{
  "n_layer": 9,
  "d_model": 320,
  "n_head": 10,
  "n_kv_head": 10,
  "head_dim": 32,
  "d_mlp": 832,
  "vocab_size": 2055,
  "activation": "swiglu",
  "norm": "rmsnorm",
  "norm_place": "pre",
  "norm_eps": 1e-06,
  "positions": "rope",
  "rope_base": 10000.0,
  "rope_fraction": 1.0,
  "qk_norm": false,
  "attn_scale": 0.177,
  "bias": "none",
  "tie_embeddings": false,
  "parallel_block": false,
  "init": "normal",
  "init_std_qkv": 0.0319,
  "init_std_o": 0.0319,
  "init_std_up": 0.0319,
  "init_std_down": 0.0,
  "optimizer": "adam_variant",
  "lr": 0.00122,
  "beta1": 0.9,
  "weight_decay": 0.2,
  "lr_head": 0.00469,
  "grad_clip": 1.0,
  "warmup_steps": 241,
  "schedule": "wsd",
  "decay_fraction": 0.84,
  "decay_shape": "linear",
  "final_lr_fraction": 0.05,
  "batch_tokens": 131072,
  "seq_len": 256,
  "doc_mask": true,
  "z_loss": 1e-05,
  "train_tokens": 828300000,
  "steps": 6320,
  "dataset": "wikipedia_en"
}
MLP neurons of a small language model. Each row is named by its layer, matrix (gate and up: input weights) and neuron, and shows model dimensions 112-303. Each number is 128 + 32 x the weight over its row's rms, rounded and kept within 0 to 255. Numbers have three digits each. A neuron's up and down rows have the sign that makes its largest values positive.
After each neuron's rows, "fires on" lists the tokens most often at its 100 highest values on Wikipedia text that the model never trained on. A number after a token or word is its count.

L4.gate543:191120123080103122149175102183166129077124140156150135121158105130113108139206163111095093142113159122163105110111110134198162046115170138110187116176110080145179145111143121201167122156134121092133144068095122166137165069071127101083166145127132107161132100122084121145111133129104162143145079069098140122123174117099069029160180160196147164089174218115151131167164160111157082132063135098098112152137125090137134079097132095122170135147133118131071123127099123129113146146062119130055149108159123145139142087058103152151163137092153106180123117144137139101141107127131132134
L4.up543:148134089211091140122042017105163132107135122089119138117134094169174087143143139127140131095142055153116077177104116138114116047148141174112135117113137112126123103110074124093138136158134092130094092114159131100108117177128086093094129110122111139117157163115124156119129098146094139126107051130115116112129129063088124130104098187139138113167094080112105099140104145091196087125205151117092083108148115129138115118089170125124140100155181126124081111133107107089123070138112112066121137116113142060146172120123193101117168121168099127087147170142117100119072114124090118139
fires on: "im" 19, "m" 10, "om" 7, "erm" 7, "ip" 7

L2.gate423:088071147128172081118139133059122187192091129147098085143131191095167101126129140167079144128165105093136196138125093083080127084125155148095189168106138102103152108138125152127078142106096116136092173106097083116109093143145114128102108140158191149149102171165197156095119131199107148119082128141163129117139082126127143153129190107117124213155109092147119113083162083143121094138186101135103155181186100212108139119176096140100121157101098164114128159203118111075165089183132068135164097159133151156109110146135069125128112131142087098096114172148120105153150090113064094154
L2.up423:148174102116102119157138127158167120126116095136120080123134106121168170145139089137151177182102166176037149054132083078168147086068170161129090103112108081134109079100106103140098085135155123181104120132169139144086106107173123106082157119089157144121179129126098107071140142196171137139116145158187141137121092059148103095107121136133101157127128121122146088192091103123102115121187115123153024135141179139126118117158119147145122110158163159125122124098055149069103119161108089107130108131076140140062126125176079160137103162136092084121155101121130122134068125114133103124
fires on: "\n" 44, ";\n" 22, ")\n" 19, "T" 5

L2.gate491:116123122100158056151097164136148165140124127148139122143096096163110177119083084135121092161125098126099152082117035134144133100180141205146180107132139120143172160166112135119079129147108155142145078116131087126135148092074098061148174113193128120140110144133128140127147116123110099142128136146145120208124131082144120154131148101068128091050133170206114139117155166156170147136114194123094092168154117200142157182086170175130171170151126081108109129091103113138106098039162172082130099106132096162145131118089155135173210116134115134119108085114114121165135103115070126178
L2.up491:144157089105093078125115055162106169170097116170137179128139080087146096190106144150136154128149102120077081122088147143179146108137145115123146122130121150034105146171062119108123087148158091154107047122115169121107170210098141118081143150125134094110160130111188138162094114100116126165063073093112072143115110077111159102060198115088123178091107109085101115091107106122104121127106214083140101097134072149078184161096178132141129118063121140135147114152082141095110051140094143132151146115084106146088098114089109120136128097091138103071172183165088128099102149144120143105
fires on: "our" 16, " also" 9, "u" 7, "ite" 6, "wards" 6, " season" 6

L2.gate529:127142151175145127138169139161131126124132131157097060130154120170131118084128172140061096187133178087123161185152165147113182137144123172220145122095103113123124112099124122115074177078105070127151115145113117095127161147071133172122154135127171192152160151162102181152136166150141104152118077155112157125138099100120087063081107048142091130113115164139109203163046107171100142161128110139121144108118132129100110157142060153162093102082105102149099112119137212157183130110119183113102131158165095156125094111147071119106114088132126099086126076105083110127139175095164100181
L2.up529:132099151131184095109128199115120124100158195119155154075115182084148174124179089178081148100165104111121122101111161140131166167114097108108097092145130129143051145134097123129173113138138099115136117140135159105090138172166096121095154091128167108136116112081188128092072163154096164175175145091117104162077099114083065096052145126113146097143095092079133041108068110127106079171198102111151135113155160146179104169129085178087167178174162148109158173144154084151144114113128148130113145110090134111167119151150150122143113164120110025163130093111149164146105115167109123114
fires on: "urr" 25, "app" 12, " App" 11, " app" 9, "and" 8

L4.gate300:137126122208163112128204116076153172156166153078146115139133095150127119150145164054137089179080131096158053158114129118171123122118149180102104160154108161078155099121117210144107124122070089123145088151150140128116078137113109146103153096171129104187169169164175133128156179160144165112086121099137122140146175069108188197090135120085165169132135112129176167161156125091146074143118152150146100086235118119173130178155114111079127174140099110109141065162107175148118183130142072122210087160124165160105153145108125164059152089132091120108135166113166137112168134129093134150
L4.up300:118103094157150164105145136072097114120142170096124147151149144137162124118142167102107116157090146136159053167120120059185115135135197179093081107113054152112159122090111099123130121105083111080115121152133095123160106114171114155155093130138128132178103157143170071166157114059134187106084158084118134048121198080150152155089147137074107085172113125100193183134134124126159106138116154191123130100133142111143071119128132144097107152111133106121127111145142162156121158145160122149183099111143104164093152158132097121085123132076115138133188059113119123113128150122096108155
fires on: "h" 23, "\n" 9, "1" 8, " " 7, "sh" 7, "0" 6

L2.gate144:071147161148127098122112109081137153139131156142119135122078172107127140135178131142131176129102049128170118125105128066158110161143198170099099141189135178121127202090194177124099141162063090141154126074125118112138097086145108107085150116099099124169101119093160083108113095088140118115101066106166122110120124122119164126100106148110147143089134051133130128091141166118133095129119097149136171115102131131142091160075152105102120165095130131061116100121106145108108092119173137119096188154060119105097160113128094158115184118156102130161120140155115202156098081177140091116
L2.up144:167132178087120069170105104128136112110181165125164079176154171149070146073133117035082137136156100125104095157179173135178040124088086177210158080140107104180113200122099138091116142145099147048129126137183138124112078038129127110110100117129094120131130107123156156123164107138081127115151150115147133112167121069105153110066129185093163145162147150181115095100130088146165162145094134143113146075104130094140134143103174125080169118145131164050158114090155132175181088102120131182153181090141085145141171143121111100110122109167158097149073144107151136138091137077151102078
fires on: " and" 34, " &" 21, " to" 20, " or" 14, "," 6

L4.gate119:130095168062128162127148176141138166128156117099180166151104165134174145059119161104109104139146141093097144095148118118147141114077130172141131131104162124177141085128071137082134049132087086134062102147111133181108148082118134153130162071064121144165138149106132111105164182162192099124094159084144106160147171114124145136130113106106118146122081116127159137120082124142200135146145136166136100084147131132154091159139112097170196159179084150057072102081121163162187096168072089150137118080156162149125133130116058134107111120160116098137029157145126171163130149085126167089
L4.up119:163155091139085140173141127150136048137165090120151200206105157159116099094114119139145110183078118089161098085188095113107170123153192179122137121128127113156115111136109123145129168109100108103094136145137211091161132142087115109148183114112119153159139121156156119080077181147126137108109164077116084145115109130180131124131151185111109150119113144131102117146124109127145086112102154156137105116122103154116133114136100100155165086094143115138168117061086114128104102145076129113108151144126133078138145102082113139088020137097144085156118106115200148167123121071114196061
fires on: " |\n\n" 37, ".\n\n" 30, "\n\n" 16, "em" 4

L4.gate828:147079106173093071136118122119155131138095163144160104103125125114172156159139160147113119054106132117094109137124154185139189112081146100066093124127163104186109126150136176123128109125161103163155143136136128194166099146124159105115203153092088060154089109162102114101167130157108124117101152096143107173116162152045161118153108166131124111171116153168068170145081183082132114146159132196216130124161126136125090171147038108115128144113110146127152164117133039132174041166132100118181116073154113111116116138096130172151110099155110153066162137093156086134171108137130159162
L4.up828:095078123172154120133154133098112131141083128106123148113109112125094165119077160096161078078131155136090197090142112061097105159080138126144143120082085180088113142127186158185147124169116130143108093119083129130178142105108131115197094133122167174154116127153097174131097115100118165067138129107117151142159150144159181158158078105132129082115130069146198083192118127117138127171117114149149164175121087162143085067144105125088119142129113146144120102138106166171139137158154134135134099121128157062051124122153107138048062126200146128140092121164073098126091159108146131155
fires on: "e" 28, "te" 10, "a" 10, "l" 8, "-" 7, "ft" 6

L2.gate94:124065136124118101165114192144089124132163103135123163123155098166134144131097090108151211153198094141096154065173082135087119178114082095166107169142058091132092109137143099140116160134074104165144120140150119165130190122086090060115103111127122177106169158144098144150135115142089116153109143090137143125130181139145156174119118163167123131107164201101153113149104132138162126139157180112183153161134161132145078237103153135181143184116137148064136105103125152121144139157116149118119165114143108122151107098154087161103145093111122157109042129163028124115100057111111175085
L2.up94:152161126081174105133127113091189104146118041188143125159136145133121143145115110080140133146179082052105138101116085159143088124127142112129081150150153140126137126097110127102094111138142115062132141162123097106107094136157195088134087130113079165147131139101109190145133080142093149147104133127092197137139176166125149081088112162046141153106108110143081152124148097127149157097112201134106108095112106179120095145161105091156199117159075106085149087166122114101143186126082089131104143173147135106147083068120095114099160131098068126147110143142167106141129126133133157138
fires on: " own" 12, "ir" 10, "ound" 10, "very" 9, "ther" 9

L2.gate516:139066128161127126124070028148107077124092083184106204111128082162147138191107131097063110180093167121106105063138147111099139158102174080108092146175172096132093145127176156145146133172141107118113068131156151080092119076177115163118132129131132112114117151115141112098163134034131160162161108148152141141086132093173123089103101153134159145154146133150127146143112130062129133125190150145087100142096116094073076177098103086164120126140134117130155102101136175061196161113083137122125142199202154162213091146170163140121132161105146110133130113060122104116121124135115174084
L2.up516:143122108150137123135121108176126123084155095118096091129158131147093137086098160075132146090133134112133152125160141125154134153120152124089124064128126161099132146136130092108130091116161081098142152124152099098171119130120092143092124096133157068062095130129098112130098121180127113146160092129159151159153132078153142192151159088066217137109156119195107090133079115158157166149132130154157066129152053090138156132108081069160122197122115170082164105140169137135196082060086132179101118106092120081133095154111158123130117115102136105127152211196110155120132135131067116162
fires on: "ons" 48, " cons" 34, " Cons" 7, "on" 6

L2.gate766:067070173134136065163156105081150172138124139168144189175192126042146143082135086105139117148113105167167155093136111106115198130150192109110116102122114109152159143156152140078123095144106100119107110205153150209077091111111144096129123151075131107173167108104170149099124097122095157157125069098152138090095137126082067093148128091073122171125069198156151110103148174120083119123128104140131066149179136136194173074174134127082200115087125139114145151164140167135131131085131154198175121141088166157122112158159093131146062129113102139059082137122064178096137118126087110122
L2.up766:182070136110107102109151131170127110109159108105124118119156189081133104138157134087131113105115152144129120122140117197188153105105079125150118174148091139200099209154111132067195144132156150093141091070138113183131054092080138136179123079113145123079130138134149117174124139133095162153087109126152143174120120174095090096173122153070194145123145141120142164125146187101163113121096105144053146160144178154145104134145118107121159094097121123099131168112127092146127135098131120187182079156124175120130085182124099135169053164083159128164114084136083123145136075188160095104
fires on: " \"" 22, "ating" 8, " by" 8, "ri" 6, "l" 6

L2.gate293:103123106141166116153147136164132126156156133158158130151161157184181117093050169087168081134125085114135087131051144109143077109136099149146132117116111097150146085163168123121146131140095144101135170096071111093131158171119177134159088105153074098117159167124102115077137146120143084145114102148123163122137165111119121117134099157154082122116162129136177163094128150161128154096126113152140190175129073144128119160070186107117083113096209142177059060117066157150208173174176089148149122125136108093154143198134127156103118123084066139115087112092164023113143159116121132113
L2.up293:095180209144158116117144110129143124168215174159113136170107122121158140100142171128101133201181125159119151179157090132134133133171118105083074129186123142068129128110095109191144145105146135095123153214092144073105129115112142053112140157088121129196107149178120166150156112098140155122120105149108119127117115152107128102079132146110163160119066130109161152198127102189083129100086110110140141112199141147137149084144126103103120078122125207116154070149175144158126110119143101169171200141108154132145169114090094146169115119166124106143119109097161060208110131130076185157
fires on: " |" 56, " he" 38, " c" 5

L2.gate230:165154104092103172120134143087117112151144155148113102077127147076199137138107131106104130135093084121146128107155124130170150163143103109145078157132130133135113161171129205156157148114079086129116088135102161086127142143067132106047104116082083201140069169104110113125167109147134146122092132157102148075146136122099147162135072184190133135118131067158169151204124065177157138050183176140176147147172183110131098142112142113085150148148166165122158155113098143135130188113141121150095074116201190070109150127089088169166157147148136138121129137178078114151102111110155110134
L2.up230:118094072172110158167120085079132137142097082098170093111142117120108173142065102161123129130130121142146202169167157100069053173118144099184102151183088091156123054131132163117125160159101097112122147114158089152099104096104126078161142148176107093164095155153110068123131124129115121093142111082120134132178132119078153110104089157097117155120110160150140134144139154106128126137138150162148187101146160118120099141154159162145182104170164161152122071142146146143095121121118174238120098188157104096115121098150089127108102165170181115170124119170108132164140161115135078162
fires on: " and" 41, "ly" 8, "very" 6

L4.gate626:085110061126168128162121139087164167119181103122150115180133114114100106098127059144119118179094159172116119141133123143137064140182115093093176120137092160141114049132104162130152139154092105152109107160173087113099137125163100082135111161104181170104105134129063092105155039130110149157176134155111147128146151153091163083070123138121124168120090180187091175177090074122134122190146140133127149143119175086147078156049154140125180084159189082107108034158173105097189090141129129168126109099123130099154130153169091090141085125147127102146080142151109110154115090127143135145
L4.up626:155143095105112103111110098114122134145098160137147183164089165138126155139081102065217185098081144129206140086154146109065177095109110182165107121163091194123081129175159096124137181123186141089154097038156088141125138140143124171195109199156152116117092132111165097092106098152144121101140109148117144087108158087129124070086100108122122124140081203095111190091143085112108122142144148150104144135066084132110105069157156097128135153182128122159105139096121120173050115093121189102154168088164071106091144073175169105160142123090110109113109127148107158166086161120069150068
fires on: " name" 16, "der" 11, "istory" 9, " office" 6, "ure" 5, "and" 5

L2.gate702:133148075178191110135173147125112100147137169164181145140100107141136135203110132150145083124135090165111185138097195164114088165151109146154062176167153178121168121143152152128130111081133154150145124112166185101154092115094078102137136214138135073097140058167115121186118116124137166150096122113098120159096107129120108135134114192119156175127128085037140165156108139139055143170134108135162108171164119087144168119187137135120195137132121127111169098135062116148155133084111101166091141090177122138127156125154127123160131131171174096079086129119093126193118156100181147179
L2.up702:112088125060143128126138093158186117123105118156175178148165110160138183146103159140145120087151084153114102135148128182100122168170139154110200049106123132090113135111146076179176105088114138121092135130096156142073166147100148124116130177122152137109104079136081098148124122111069129100116090180095119173188126162169110125116108118090107153114105161160149118106134143109166117082113118142105121091189162130113164123100084129050115131094087125111142040106097144129092169098141099107138092114131071124089036149126068119106173117027087107144196173121152121159132186086165112095
fires on: "t" 22, "ont" 8, "c" 7, "z" 7, "iz" 6, " time" 5

L2.gate487:109090131143129136153096110087199075144191086127168122139131142175161148168097133145114116165135095150110131118097109156061136161175111132110112157150140122189121108087205076124092124151096076129107111053130113145127137106140189053076111129119073098120110102172149200181126141136124086149112170158204103171120128117107182170087143174110171142123122121122162134199154171135123123096125182115146104112152141179174163131152163097151073218176134161165135123150136120113096158141188147101138136109139075135149075150146062109126126181110148129083126075117128190161139117116177134148
L2.up487:104133172138115127108148051082175146174113123148173087109116164077124130138043098133119130152161129150147088138125140172125152112155109102110140103109118167114174100145126080112093102084179146097073116114091157075144152088072158128102125123082117117091174112122120135058121195136136100181099116100132199148102131123083122092164118084167117160142131121144119117110127160164176142101111155100176088090120064143119115132128107092138103121100109152112120089206110118098131127054077139187096181139138146120149148134093072141127139165168126115139102138155138120052162143165128128156
fires on: " per" 37, " qu" 24, " Per" 10, "eed" 9, " Rec" 6, " record" 4

L2.gate406:175141146117133110132148170095098138164090114112162144107154155157075117123093120078125157104178033053114121146121139119130145175094181138193155091136129132125143152141134123065111092122131119137100132080141150079137173172151141122097085156161136106159105120206151121085125156172134169153091081148107116099167150155176148138145078125157172179115159122136134124140087128124157105101127073148116102152150121141108146168175078121148121146103121130109202081149104158134138141066121177138145089109101077130102078125153086164113123155145094161077099059067085124176147158143102099146
L2.up406:123123141146076065119134141129119097072146112139154119111120154167087173113086135130120087146065086122122135126090079089154092093075171147123101155136134119136108122130169125131115177123121130157112077115115095103135102117070140155148060142124170128142097126107124066117125182137134153177104068175172141129138128122117159099187173140163159182057130132117126088063108125106130078134100091107105133211115107156089130096112147159170147119124146131139161127147111093094138152144117151105157148176081151149097131128102162175168109182157143132056107049084208161091113101131083110137
fires on: " film" 15, " Year" 10, "ilm" 9, ":" 8, " iss" 8, "one" 5

L4.gate417:100126192162123184147117094063167159175138122137150105184165115145098164152128100154146111130107123132121118098145164174139141181181099174100141136146090146153141086115107135183099139218100149084122156093096120123100113150162123113099201148160151140145138152112082134090168125129131123157109184186107163122118135045110098118159102153180171118095104137148126143142168142098123053124081156080190087116125100137148115129141166117173170136066132132139104036135081137189104132110127140126173126148161144163134090187158101166142155159098120108068055137095126125139122141145109166174
L4.up417:137185129129145098168143113086169101154136133125181182126134115128158100090138133113076103146097131128088119113163103125077086073134095119098145123113117155154099111113092110172119160164080127030147165138133159062141102128121168176121084157075123120151103121139122113123162139118149155100131179146170121123140157156141143140147122112140115099153057129075157118127118088061040139091137083063135110095112139100161109152098173075137141119165093181183096114102157109086139129042144112085072139134130109069107118171071101125149134138125119163075119171209161098146136135179130113090
fires on: "et" 38, "v" 17, " adv" 7, "ick" 6, "p" 6, "-" 4

L4.gate120:093088175120144093141136072096142132154161144161179180129123145137151166136128194094110096118083084078142147180170084143166102148138125085157118154141121124130118105130126124122110109088144106101146189093127105058138140139072097133113154103109152099139124099149120145148120118141155106127161144149122138128157164097087161163104117151176071113099131105113210131119149143109163114130147128091119142177116123114210092145183120187149129172159112127091137108101075131107088122148063100142194124156143107156108141089116099132077171117113200113127105205129107162049139114205149118157
L4.up120:090092146155129140165125101112131098127126099146092163139165158152191134170142091155136104138189144165144095159093117083130171139077093156126072127120070115168106184121125092170107143112117143093135196148149146085094127129105102129155148088057140117159162137085166110160097081136150095123142121167111117071123112102194124109037183143131134144069146083083186113119158143142147152104072074137119124163111071156159116118164135144146101139206094098114099161055122129107113172152131128088180101152111139153117138146145129134077134075151131083179130140124112134117068130127109113144
fires on: " |\n" 26, "\n" 13, "d" 10, "\"\n" 6, ".\n" 5, " " 4

L2.gate163:144100153134117124126103124090161077134096101112143114133148142153157122149107144118124123126071160156106132095146113128159083150162135113108156114135040132140134079127089134133107097111148134114131156077140166122149054122111073118083171085118130106131124094183072158109125128159142141162103174099178144110114161171120219078086146175111094117094120157199166167163130137140124151105102167158198119139156134148156103133120131067125114131146142183161153049130111082114186158109060136112146132156205129079137113192101113127119078155141115102135104118148191155105151141113169154091
L2.up163:140047110143159115138077131137118135166105116146153130151143086142117116061145165125205139088132139134067128097091125097115160151166077118136154100104108100102101112117080157125107145111137183119114111155151157107158163154092144114104108128169096164087168151080104101145164141189110123191129124156135168113113147098134217164087134079144149108131174095093151107143129139146105131022095193130216115153156118093155070123094090123155148178130107187136117107079129170145127115058118150082176140112099100089143094109133137130062174131192121194115117086140140127114069175137161110138
fires on: " per" 37, " cons" 23, " Per" 8, "res" 8, " pre" 8, " ent" 4

L2.gate315:141117107150146086152163168068128142103163180090154120150221079124142107100136098062065150155115091153134108078173113168136139193080130122136110136128170117055108130116079108129158176105111150115117154144141155096147096111106055123153145146101108139126178155096186130136135121129194085140168134132194122150179152149144133088118129123128127073124122164126134057148143090124063119178173106103131134138104151132088193121134126140077155109196166091118079073095219115200123106117175140124134093089144160113158133142184198129079089134120137116079174121127127133122084146091142120090
L2.up315:103184136109165107180121144133134082092134044115139169137150102114098133096118154102111125087110112099179093113096130128139129151164118192128148120121140116140162132095199089117073139052111124159165133095080102133172131112083159113083124167136065125125130164135177104054129186120062074068104123160098076101143143115111138109112139086117152158140105160132151118130072143111153101111122093081144133096149142113122136094142076161083138125089068148085072089065100162158180163175156156160062127105061117137155118149160162105091161131087103129125141162116129129104116062125163101092
fires on: " January" 15, " February" 14, " –" 14, " March" 11, " May" 8

L4.gate726:101109135109130158126127114149164087172143150120131077122128148143164092085035110113130130089142119178121200180108180131056121192124076121136166135147175065152110124156092175141090132153136186147147128113136189099174138114175160104153114086106123121135116093117163176168113090179105152110110103109147163101146169105175154146120120095092176126081159138130088140091162120132140077160073171079164161123129122216127105157150136064115133153147127148099165132114084085176185120183115087109107118121160105073108071151135095118172170097137108082075143167104158142078147164151126149081
L4.up726:140124060122120122136156178099178123094110091131114041103086149099132167158169146115158125154119127131085093168155190105102134112163192145136101085116108128165099142128159142129092101160085156111090106146098094142099109127154167120156133132169144101163122169122110167138102191087107121112064139114090091143126144199151255135166107135124111098100098102166145148156105108105182121083202106160162107184079051161136107091169117214162159179160103163152092120111153164144175127173157118158183115109110153134085131125086153123129116163186137157167116103120103126068104124103091150127
fires on: "ell" 15, "-" 13, "are" 12, "ame" 10, "P" 10, "l" 6

L4.gate666:115146130143130114126034143163107172133115093103097107103168128070090135109095173112120168160159142121115158106171202124128085125076138127070104074129092117129121131163101217100131145154180126097106082159092131136207163167143129131184151161133127222143095097106116185142108098179142104107089134115147135050080141139110179126160172068204063122122106091198172087129144108076104082154108174147138121120151176165115158103134127173155120170131069128106155129194132168163208121152134148093173112095145186098070127135134143117131080101148126124101149161116103128152116149109156108116
L4.up666:137180160217099078160145095129125179142130081124161113244162083122099087114120133119150152150164179183120135123055118180129135130103157097102130155102144098139146121168137137173111105140099105092123061161102135116162151133116195145166099123118111133100091122077156146148105070119165168140102143152154150108125139113077162101149132129086159130108226146123106097125120106124140123146165136120181056167153164122077120092146139070088134163132155184108150107115140147117125207119176151105141115119125132211147141130128130126124147172160140153057124124145108154136173158097070155169
fires on: " |" 16, "ext" 9, "en" 7, "ft" 7, "ax" 6, "iber" 5

L4.gate631:101093133168112136120120099119092153208102151169117124125149146169136145114124165172129151087144179125103131093137122116127154176135146137145144136148093115155071098125145135193071159169155099098130165133084111121141173140087181135095142144175017142117156101128130161128159155103123126176093144139182148120121193085107172100167121123178186149183128113084123100107126132128108057109146163098139138156114146130184126209173154142100086199119056154142104087137121149173138097132133072059099128120161153110131132108062137154057094135096104061127059110116091142117143179114149179128
L4.up631:129104137139131108140126115156222133152184143106126180057185148122102058105051102094098133163103104083130124152168160167183075132114164139155089146183102126164134071151190083156121076143057132102116082122144094095150080135115143136040157123085117106129110153181107080101165142124145115133109136172106121150121072143187111128138094146118202143116113146128056130104148162099128077148129148162127188124116131194091140085101200114145130074122092103179058094100145132169117115127150161095108090147154131116118068115136110109087102114172217089101167104126170120105143108162156132187
fires on: " inc" 27, "et" 25, " adv" 11, " ev" 9, " dist" 7, "ist" 6

L4.gate817:195158148077121099148146126128154121136128120099151119102186166126141082161150143127163139071131111087161134186153115140039181021105126143138131092116147100186116116124129104074097102151165136103116168131199121182115124095175152154152143115069145205159137066082139104134105112191130134139174104151132205118131185091135086105177153137115063185134074086149101174129179102152099103144104125142066196135113115127118076092118122088191140137130182099059108095123157050082133107106128103125105123103130109109103104136127075169103164074115110133110150130168096101113092122159149127141
L4.up817:118118158106123084115094090143138103161129056101126165139090134142157133110140094131193152123163123162130116165111132111153203092148129164137153154160133175153093095106135139142148133180126116096149134127175069125137151135125147090140161120167109153097093099126131084171159108197140166103104108104126125136128118162137080121122142182139129144149114070087113153108161185094115088176055182108113089135101102088087139113092161111158156118150165124138136152094102156157098145192201122093101144069117138100088102111148103138112142143120140125130164085101142143125099139093215155042
fires on: "ance" 17, "eed" 16, "id" 10, "ch" 9, "age" 8, "ax" 8

L4.gate443:095115195090154138167085115091157148129117125117155238159185117208070160142149131082180116131188148149089124090106091106135124093152174128159111115140125094145136109089113154115100125100111129156147179172145144114139146188104149106090121108069101167155150081103165124066077166120147090145097157075101083111170169126106104155090178083085103188086094119156118154141139149080157161131136110155176128166176063131138112144096129129128198102160113132129089104096116136097172118100118109124105164164132095141125144073118145135147107101131176142146137132145111125112119112155127133072
L4.up443:094093156105153146146128155147117090126147123152139083115128105116095147131169152117184143142109143110180142171151109057087139143178221138113164096139148118162122104119142144177092128157180133109138175081162126067172092099148104114056105077125136085114148150096195172107113186142149101125162136151063107149159109120119144168122070151141065130102097122228133142122130116125111145114148100122107140165155107113117111082135180128098164085123118155160119083089138127159150101070101134121112118084120157131152165104169132155141152124111144150143146159134157189120140100174137124065
fires on: "==\n\n" 23, "\n\n" 12, " ==\n\n" 11, ".\n\n" 11, " ==\n" 9, ")\n\n" 8

L2.gate669:082135152127169191162132137195104130180126140090147162129131082133120166126152098100107110139097083099125099106140131115119125123196101130078119134138153150065147153119136181124099088102072092142184150156124153117117117114101084126179092097100146063117151087096132130128152093160096162133160115125095143142137195063133145074118130060173165118132065172132126123132128092146120070148120085155130177050132105121135202127135126115127133105134124144105080056170113127109174153135158129117139126133143102161180098096113116170083110129112120134116116118145122159131119154062159135096
L2.up669:120139129128101070128126173073167150050210154112099082120123079128109067135080127106109161108123116086151121095119143161120127141159122171066193166131109114073177177114134153147087164072094204049160155129144161085122120157113160161136124163093127143096107120132156163100130129149131193167133141151096120155195132148171131088147190077101108128219080156122141183132158102085143129075168116168128129164176145159133107139172169177094167133093140121065155128076122185142106126154196138177146162110104112137084145133148171178112105163113159106154172167153149113137076123136106137089
fires on: " March" 18, "," 14, " January" 12, " May" 10, " February" 9, " April" 7

L4.gate701:144127121088090108148110156128109165160159131111132078133110175087234143157186151087120112086068123100147163120140161171089130104179152092131125110193120087119150144163107127119156120136068082149165116087130128218083095055183097108154093078076102153119125095160060105105104118114157133173109120114162151190140115083117091125108187092129138165124186138170113185116114112120183109108126082113142150135147143108090184178085113151079126101172140122114119106122154151126116136159168028157110106113120116162125195102161150153162158213125109122098115162160104141129131086137177124112
L4.up701:164112143068081121091117149124120121141169160089124121121134119101109117101080145125126147123160143175204106152107063159159144134152102135172154077076154192148125115098136126111174113101156158116132113147125127178134163110141101167146152079101125123126156102098108191122125102141136149158143054101099131157129097184152155140133201122150147145090055135169061074081123150145102171148190121071103080143128096127157094160103148141106114158181104129162157142144171100135114120171040201149115122076146098128105157161116135152125130115152162165098087117169098119115173114069075123117
fires on: " York" 28, "as" 18, "is" 7, "il" 7, "ago" 6

L2.gate617:093108146130098158139183188132149162130146137139134082139119099137164134111077114072106118099143149089121156093084128122159126158104103148164115099102125064120138071141109163147113157154125142121182109081131154065099160114095126147145087083133083089218166116150131068146103148089181122145128112081170147146197171099099115100063119146106124084129103104180107091107168084127150120127107122089139134092144148157176146139074158097127148168126185158115135082104110088105143140100089141164133150107076160130140095128120139132113073123125135121104093127118150133164135166091081126188
L2.up617:151134138077149085151102150164137146138138082092147130128139089201107161109146076174168117097129083125041187152105153097158104197121118133135110122149167066137112115139161084132182118107172159211164123124120128143119113136130145117121068121147076155189145142142080101083103149135126088063123159156084128076161118125144170134108144052146164175145116094117058150155143144117052088134168126167121170181179158104118157094124148133144088133117140161167149115182109163128089071095164111070103086120137138125125150163171075145063164134155097124116150153148131137151121125100118182077
fires on: " at" 30, " off" 16, " Time" 6, " round" 6

L2.gate662:134133110115170111155104105115177174143128103142146142163060113093132178152152096110157164169123104109067194106111098133076127094150145106094126144189127070102164122204104125119146067127126204105159133105054087179069165176127173101083101124112161115086094140096136150116135121127087087107152138073130128121158143100182127141118130183150122105120146137116131142078103152099164112112117139170115114071131093166176096129159162150131112128133144132144074108143154125075145154131208066158136110180159117125148166094055120164119104172051102114087158123128144057121172096159137140083
L2.up662:158135183120166037127133133117090176117130202145064036109124186131082163143126125155118142154121095133130146122195175055110104090111135158050156141106125118110118184127126148122128182103155166164116166130192130091133132171102076131167111045153131126144136163140172174121187162159152163148090164120156120093065108114147171073131131088151127161240111190177118140198144106130092092129099120130151116117163140176148112135160133149108180165161127138077163164105111101139155096111142080114153196071114158136088137130127090127091116089118097101139142148144082111156100145074136112142
fires on: ";" 54, " |" 38, "):" 4

L2.gate634:144100069144141099126121143107120156125090173142100148109157117128093129156134084085104106160138126150075146059143133153104150075126118105187099144162114103156119182103101135173129116130161152119134142094125140148116073144095180113160126103144142145118108141146128105115082111122138103131177134105123175154068120179155142147156092089179128079144199101075140141118113125038132152206107078078075107143134112148177115146145153121131137113201106142152125130130170172088133139121162082136145111121194159126144157090121136107158106151133136162144108110126171168118102176105105086123
L2.up634:077136146171150068128143117119145124156131159106104159148112155118179137167137141132084156170115139113115156172113151155093057066135072158107100115175186090159162112139137109154136095098124189122168175100068111148123115124121091121119129181157127144129177157155125162142097148121139127163111142115113130199069076140150127092083081112114168173133127106134109147173085175051174084145100080105102136100146113084098087079167118073170121135162112125135158134142113110156143121110107068140123149147147104115139114057122051133097021148157103123108134128065137072148114162120129059219
fires on: ";" 47, "ess" 8, ":" 6, "ark" 6, ")" 5

L2.gate201:114125193162083132180120101106153156163131131069146138135141158128109156169111110121124141161115164171135123114138162149138165117111107189121107120168111127106106102154092143196131133101111061118158135086131126149157231157119108116129105052102132147162167122073099139084122112179171102133167152152121169138160171124172175156145146104155090156109102066138156118109156156101160079122090156133086096069123109133156081156084141089121072175173137171103101116177137068079138134162089094149113118181138189099140110042040105165165109081128128099145119139158214119141114098093153166103
L2.up201:112099136125131173100154120151119162103179136171113092149111166175103145145126092135114158138085143139115165115174198102093085150140085168172107120115077154137095192111054096120107107108119152077131179092131164131056125105150114058143108072098122104137127144128115146126126144182065094145099194159175106130134173128104178132187089170123060091136100096137084069050150166101163131126169137069142136064075150114110120164129170161159074161128145137066128114105147116166101095166147120116167129140129160075064102069144151084092159158148147128136119131113155160146136118064100092128
fires on: "–" 33, " |" 16, "ing" 10, "ification" 8, "ts" 7